From a checkpoint of a small transformer trained on Wikipedia.
Size: 8 layers, 5 heads of 128 (1 for keys and values), MLP 1728 SwiGLU, 68.5M parameters.
Architecture: RMSNorm before each block, rotary positions, no biases in attention or MLP.
Training: a variant of Muon for these matrices, 773M tokens, 8500 steps.
MLP neurons of a small language model. Each row is named by its layer, matrix (gate and up: input weights; down: output weights) and neuron, and shows model dimensions 224-319. Each number is 500 + 40 x the weight over its row's rms, rounded and kept within 0 to 999. Numbers have three digits each. A neuron's up and down rows have the sign that makes its largest values positive.
After each neuron's rows, "fires after" lists the tokens most often just before its 100 highest values on Wikipedia text that the model never trained on; "fires in" lists the words (lower case) most often at its 100 highest values on Wikipedia text that the model never trained on.

L2.gate935:501466515516541458554529508490545492473485520482539491515466491542458547500491506466508567492422498449446500549551550551392521500445482528507432524565492453427523538449450450508500472435547499539484415508512529526484492491565470528460415548458569448523498511524569464542475452498513566524
L2.up935:544468456522493422412536492537553519452436488525525477500518529527522488498461586521475444526519512531451427487514533497515502515477395468543451442465463549494514475515508536440458524557471512521472504562486497573532510454460524507471485566498522439453484478537548526405494482457473491489
L2.down935:541475564508388482497529461558545481530507434500496526519506478522470436508509473486453510483533526516455545502506527505490430551535508514574417542456460501524516495532479532553566501450510517491472488553477459482453487429490487478508473474496509445481522520469475436578536501475486497541
fires after: " ", " the", " of", "."
fires in: "23", "south", "21", "22", "middle", "northcote"

L2.gate872:492568528505519512542483524561520544517539523569567481537458532433473533534508510583581491473462492493482461511422483555454493550539531485502530441558475551456469456495540516473518450531472538524508590537534523480540496466474514482476576454554529456491472537495448556449498501483572521522
L2.up872:491497422548613438574491471512600473516534534477453583516533480509551487465473471484418538452545586466541463464512435569481416511438468472488454490505450500450547495515544541530492380472499485500466522433518504497483553481515496592459491458414572450505478442514507486477514489458476461510
L2.down872:538461455553532554514400433531500490487513545531482479482511497467420501537516489486473466484538472525589478507480486470535517559453458556479523523539476440497511579531483433433443506491493442455429506426516467456498477573485542556541478485523490488566537475512556515536479460527538531443
fires after: "20", "19", ","
fires in: "2001", "1999", "2019", "2000", "when", "2017"

L2.gate1220:485487419503536511466575487464492528570468545532397475485427484473486486492476537540534484434479526499510509483499543569490354500473521485519528518588515462522563514483541485506537503526499537497438520520510554453508487517486588482450475466449488496488496528432540554586558492479434548465
L2.up1220:502481469361597567450573443477524513471524468509446488508461503527461490521524520516546457480531466525568488462508530533551412518475517544541583507516475493435419523513518466447503555450460499493479454462467554470474554531469529394538519490493485536511523550567494523522568457593505521486
L2.down1220:485430437513496553508521527513489504508522432529549531430526497460447587490513466538569507539468514583485556541489523477499614512467520520547485493478469496429462502515431505498479493522464397516542438547525482526523462534452543431600534545453473483486506567538504504472543523484483468562
fires after: "20", " ", "19", ".", ","
fires in: "2020", "20", "2019", "200", "1919", "19"

L2.gate635:512469514519501485420515415571442453557472467443487519556445462505491557502502467494466427493509440510476443567417534482446490490516538547585530481496587500516522453427592522522429542576478511479472466552505544423543556492522552552508464489503504477480466513493508466552532443555474558437
L2.up635:477481527547462516519465434583455515532502495437526528464487476415455526426466533506509505518476516512508502574440483496443503515533468555537488535492479522530511427502521530458445430536456460535443490445536481450429424552485481461539506465486513448535571520555545552541536449455490508516
L2.down635:542419457516478419483475543472578534591491498499538523478468447475485544496475455482548551493522507461551623532427405499490436528507544498445539568561474576525543493477497543474572534513503536452560474405520472551508495496503517525461505486495516503498575481566435518538546523398500534452
fires after: " was", " became", " as"
fires in: "a", "made", "awarded", "of", "created", "renamed"

L2.gate532:510483525519523424478526470499527490424500507518536450506459534500460457442434480541446551528504519577469484439435457541480502417507480465528565572479511526518451455508470465475513521511455524503527551500480503499503450470427555458442533444477494525418516508438543573593517472478504579495
L2.up532:471522476468518469528502411492532518443468464443504468492465514542469518507464533526601478508496476474457509469475529510569475440504427528479567513441532479486475452483493496406451558497543554416590507442447516486487522407501554517525518484477448484497500588456587510514573515512561548471
L2.down532:527498521520454465497561452518568472493533432529462541459428529592527521498469452431570534478528552568529531499448454524553492594520482471562519514461540505512538438511546532487514472483470525560488500467481507505509471499481438549566558368507475521466509548506488525509440557533451600493
fires after: "20", "p", "′", "–", " Bur", "°"
fires in: "2025", "2024", "mudpuppy", "25", "version", "above"

L2.gate149:536500522492477469542511526563485527491485523454583489442504521535542528516460508508458522534403580490560481463478476551491587530475458525517469474495487526456528528460445564507481466477452467463512564529470520528546491462511534536549524524485498472502533401550546476503510474423553571463
L2.up149:546495513481575519509481478469435501492473516541527488461474474465454524464508524493597435480542535459539523528481415545513509523478492589570527500460454552453498477509467505479496513452504489457494570477484585504490525519525572562454497497537509468542504510494476554522570472430532533479
L2.down149:558465479487490465482495542477508464516500564452471524524490444505510531492514547462473491520507567476405553472508535488472457476463535420498548455503500498531408500537554461488451533483418489483492511441495548484421463390507500549498491479547468447496527511439501521494461421506523524488
fires after: "20", "19"
fires in: "2019", "2025", "2023", "2024", "2021", "2018"

L2.gate607:538522513541499475461485471493461532561469479501508540511488484546459430551457495467521470528520506501513503473471483410518501569543507500447531490550473506559501524527539550501415491569474482492508532459509518495469504576518510399479488498547577412506513459503526478419562505450494548526
L2.up607:529509477451415518571566456468476510532459523547511541528482494538551490442488524552487492507537544507472543433476539610488497515462513478549534476491536478501541512503496488512534507518525451454534567447531500430482483520469524501460528477577456528480549499422549524478366429455532531550
L2.down607:499569500485470467475462577488510516484418597417489477408475519508486488528492502498549495487468542531522478578517524500504515515538441514510523444491491589482484498537437486491551531464517565513467525487470566574403517436552454461504492458491441443474605523470509482549429522561482477444
fires after: "20", "19"
fires in: "2001", "2005", "2008", "2006", "2009", "2011"

L2.gate780:461522544447563525520444474512492483510508481566525541472481519610455467524527475530530468497485427480546508514550478528522476526566496449616501507505405542471533551549511542441490486468492457525495436419595403555542473578408430520479481473466565524513510493550512529456512449384515492477
L2.up780:393476498485500407485558491534531537464489513483539451422442488459465504519576459562551508499529479537487549510536529536565532489530490459499492497494487533462525460521484557499462501438498463529533433502513487516495538511414525504496489528515510578511435480582566508519555508479459574438
L2.down780:589444494469530447494496524507529563529474519497501470490557491448490495523531480512557562477481544489434496410481569476524482537464533482505503597489525522528539443500527484520377469496528481469509516558552519493541477439450448521550532505488463527460421492480523533448567464533491529537
fires after: ".", ",", " \"", " that", ".\n\n"
fires in: "this", "it", "that", "which"

L2.gate1557:459555502508518453508489534484499460498469510478391603482477518492482537436609471463456523540447512470523468510486448470516478455414520539464492544438474581491481481537489525522480522534516510569479454497524456522517553507442533466525528482516520460540577451481518497489493473482510448523
L2.up1557:476454499528485414521479507573477493565513518615516511514500504465443490555571503463487526551492469461566500479525525460449528529526493568529551533480558506468545508555507527548438533481480450499477536479458491550519476445478490495479497526548515507494489482516513498485511428492510572510
L2.down1557:554407491544418495453512459435513515533472508476556438489544477539533402454518474481464540402542480470503480509442488483521538493514511477521524499456461500534486506436523469501567404474535457473468538499600480409512511528502471528437499565537478515495574539469420481543496526470477549514
fires after: " well", " and", " followed", ",", " rather"
fires in: "as", "then", "by", "of", "than"

L2.gate661:468562471575487494600568557492449553516570537499473480489516492458490501574545543537484555506472523533566476462489481579569495484494571511528486472478473516512425514512481496465514483488522538484488448551513532441488500510546525483524538517505399527511513587396524470433482487553550501454
L2.up661:448508456456503481450523508517534458535546556508467441530553546516493542509496504515564447471503467475459507495534461459501477504472442510484470587565562487464524476476490531460526489573514437471441554515489449608464536473562483444502542481496490550473500525485470520562505494523473413527
L2.down661:515453502517562538494528462513473441538523590602445526546534532522490477449505467471559451541439451524512418524439476438531559508457534509512456452523505429475491507498556446518530476519514491555549490450525487527478463435480486482578534500494489474544543497468512544482554457405553498470
fires after: "–", "-", " "
fires in: "0", "1", "2", "3"

L2.gate351:507492488516482480507505459454480505465423441485494507490460508434550527493469455565466578523563465526476358546471542566586461474523451482505583525541491470518522491550447435443513426546467421522435547474476471507515503521472479539444497498497476520472551484535456508526457501617503494506
L2.up351:558485491521515450455537549582537442504468488525466492542482556537544508499499443508480493495569526542502569489466491525564485486568534533466463460527550564563558436511487456551448449498479518549472409505548506561510440434517515507467524506508517532569484467448484560517500450481503547471
L2.down351:465532529536572553515510481468586536518567476453515450490527461464472501491501499594530464493503465529477532502527463472464434513513511500469494518455453485471411539501497466497474477487482516447487539490495566423476637515476471414519559501539478508525478464568426548545540462554453511448
fires after: ",", ".", " The", " the"
fires in: "first", "so", "just", "on", "such", "for"

L2.gate916:453550464517470476528418427476542526492471522493523489545485513483483433445538468508502470491498485498489473538543471513522461583511477499476545447504489524434577465437400551473560507477572504447518510509472464456433526506548506523456477509498534443531505511554538520480480466573424577527
L2.up916:497527485548477485503491471535507515545508512550534498559476478477580558483503552493466509515537425470489427606491491536524537478465454484505445543498481552519550476538466459529484519502555400527545454546495405467488491530472450503609536505524490538443479486499531516491491505439511545460
L2.down916:489512471477535485491511477488533482509536449472552483513565471488462515480484494518503542504455571509481526473483509536507445477437464482468535481563416505448412416572507459544528465443539520519454454505448513441507532550509420493494564528538552471500471490502490483469528549513549409538
fires after: " the", " and", ",", "-", " |"
fires in: "first", "second", "third", "then", "last"

L2.gate0:401519528507495469499460488467524535500551552582415457602508546495498518551543531560489552540519518499476547534523469506544462567465516495546490513570484503509555513493494539521504498495457441567465513550475504540525496521433584482507499508496520489458445493569471464525454512468414455460
L2.up0:555531556458502531516488536462536399446475465417446488471491514482492515534474525466443547573439507507442520516440517571511420450524477528518534467555442384491516490471467464499500454487504429528509458517476538508514466529484565552574493560485525539480408467494489477468465518505469493522
L2.down0:627485546503544406561429455445525489436493499532397467503503460499454502497515520468558418493463484501466463495506596478446558518486473512468496493543572496515532505434531529524456509502504555464462434470523490449474448557570535515489473480548448471477508555494469429543477423557534541454
fires after: ",", " ", " $"
fires in: "000", "500", "50", "100", "200"

L2.gate227:525471474442470509527499533481436567463503477449469496513541515470544556554523455598524454493496520507552451501420521540483471525442470566495578550497478494558557567500562536456499521517450442497533531467541476478500533475532532497455431480450407426541475474563528497478540464534428459526
L2.up227:486523430539524572433490509527590478497461566466515476508494551486495529456486454532532486548544537503503534533471525468599501471512456507503542491572549510523479476510574447588546511514463443517540517535495528444500516523540475542505529436501514509465600471516528549505512500503481575475
L2.down227:484548491515429521536476531511504538537474473562553465516462525524496595479464519489550524458548534511503460515516497429496466471508515480507504405484468479506492512450517461528485470474448488532532469502464490494468460487459435574491473509499465529483530504539503468532533571486507508471
fires after: ","
fires in: "in", "as", "to", "for", "was"

L2.gate653:439634448539552504526470516505452467471532570444440601495571489454528556494454470432462508506545484527485462548483467502462512491502472490547541418516574532417435505504493489511522461590496463529559476496521503521460477521541497549577429466523490466521440475574522488546481499548489468489
L2.up653:492449514450525571412495513478535539476463502527483477553514531554511474496531547537479528515543462549501554488540438512518458518465529493519478541475454530455541499481511512563510493448479419562526412555476421461553492487544509442528568529544505459545538510511524512476419472521512517577
L2.down653:439507450570474539496437448551432519485534479481479486543549488484487430628484426524495554532525487454520496531524510516501454489478436533466517456577480461517494510602503513458554478434449494519509533456508526488464505443543447455530486515494495538469469520485653416398473475474481463531
fires after: " and", " in", ",", " along"
fires in: "was", "a", "has", "where", "with", "which"

L2.gate711:572469549495451498472474452537524517443416471541467506572523519464482528414414545456471461447480524528551507475490505484490553515479522487509451510496540500454498475445487511420491487529515429488518573567476500490453486406489502446525439461553511507491447537499491465509519549455518496435
L2.up711:476519511480559467441471500490507562524470537538540482482532489620470459454461543445496490580448533545475466556452374528517478490537538574485546511510525569493535533471438557500486467618503400524505533491489461486480544515490551505499569516576505430460519549514575526481453539477486479465
L2.down711:431476491459379539512496462560522504487503516510446489560519419471468477521479521483464522445549531491526444463455517500510471448537558544475504544511440552546458526513521573436550477558544490494489489453604549398437542425455521505513492537510519512472500521445470479498457527472501572469
fires after: " ", " ("
fires in: "0"

L2.gate1041:510461533470488470445515534450447569495456483420429508525567519502481533576507529449510522433502511479466501538442551571512569496487494466469524543468496470524468479559445556467500529525589494520534421462458473543450536508421551464445463540531513570558479542509605428475476518494485443493
L2.up1041:468564507479450495481493519604506476487463464499517529499440437488498400488452523476527519488485481566392458507444468456461554517447564448486562495515460547511488507519557463529474467522498498568519482490522457543477523489485595560496553502501509557493529490488478458472413487521442555456
L2.down1041:471504560515506519425449458542511471527475573487579531519570479560459512572486465465520486449592505485575499524468527523591432528585446445482428480557469462565491486484522465521573555532428484501522472436444499517542520537511480500542580549451414530484446496536538629488474504473504469556
fires after: " of", " on", " the", " from", " for"
fires in: "their", "his", "this", "her", "him", "that"

L2.gate858:557487471468521487444486461476554520504475506522524536520497551437477502502476492498516450462483503522594500520509475510467462511501559467463505513527537518563505535438554499543544425503534549506544417521523483482428497552459422553509464562528491550504496466549435530552575485507504449479
L2.up858:507540508506465508453432479562493551584473552529545526530515495470484503446523553487530471468518543490492524450532528482452486492404551461460498516495493450585549552551513538495564493458497467469549503533591577478477439526482533482543493417501492541488487500504473543561546508516532444518
L2.down858:461508427522482526518541468574452488481473606537551526535504441521425521558533521463546445480524595474522488440529501471493517484474515506510488485495502501487479532478542458552578544477502510475544555487491452535493546520551459415572554476520521442522446475416495584528527518501513477549
fires after: ",", ".", " (", " |", ".\n\n"
fires in: "as", "pop"

L2.gate1173:600525460444496494588513485579494517545438457479556523497433507433495470478482549466497547460537490511495493401502496486512504523442568511547465388546474486506503512525540470457430488460588473495560427517452512394510558439509555444491507477486474499579488556585462487509500505514480528422
L2.up1173:554524485450544511597517479605510484577441458416485568505472496510526412501505451464508525491531447453478497447541439509442563559552535555463502477489409508512484540537560518435465541466490417471560476547461480428545513485469545506495496547487506527559515560548517536474549475457547493532
L2.down1173:450450498472542519492501515449472457515456500500493472464458482489516511459504547501449417511530448462513515535511524485525498550585569448433503468526485523546508500513561550452419495508485437457428527589518588450474532479448502482492446483535467510525470516495523577485437459518476557462
fires after: "20", " is", "19", " can"
fires in: "to", "2019", "2016", "be", "2017", "2023"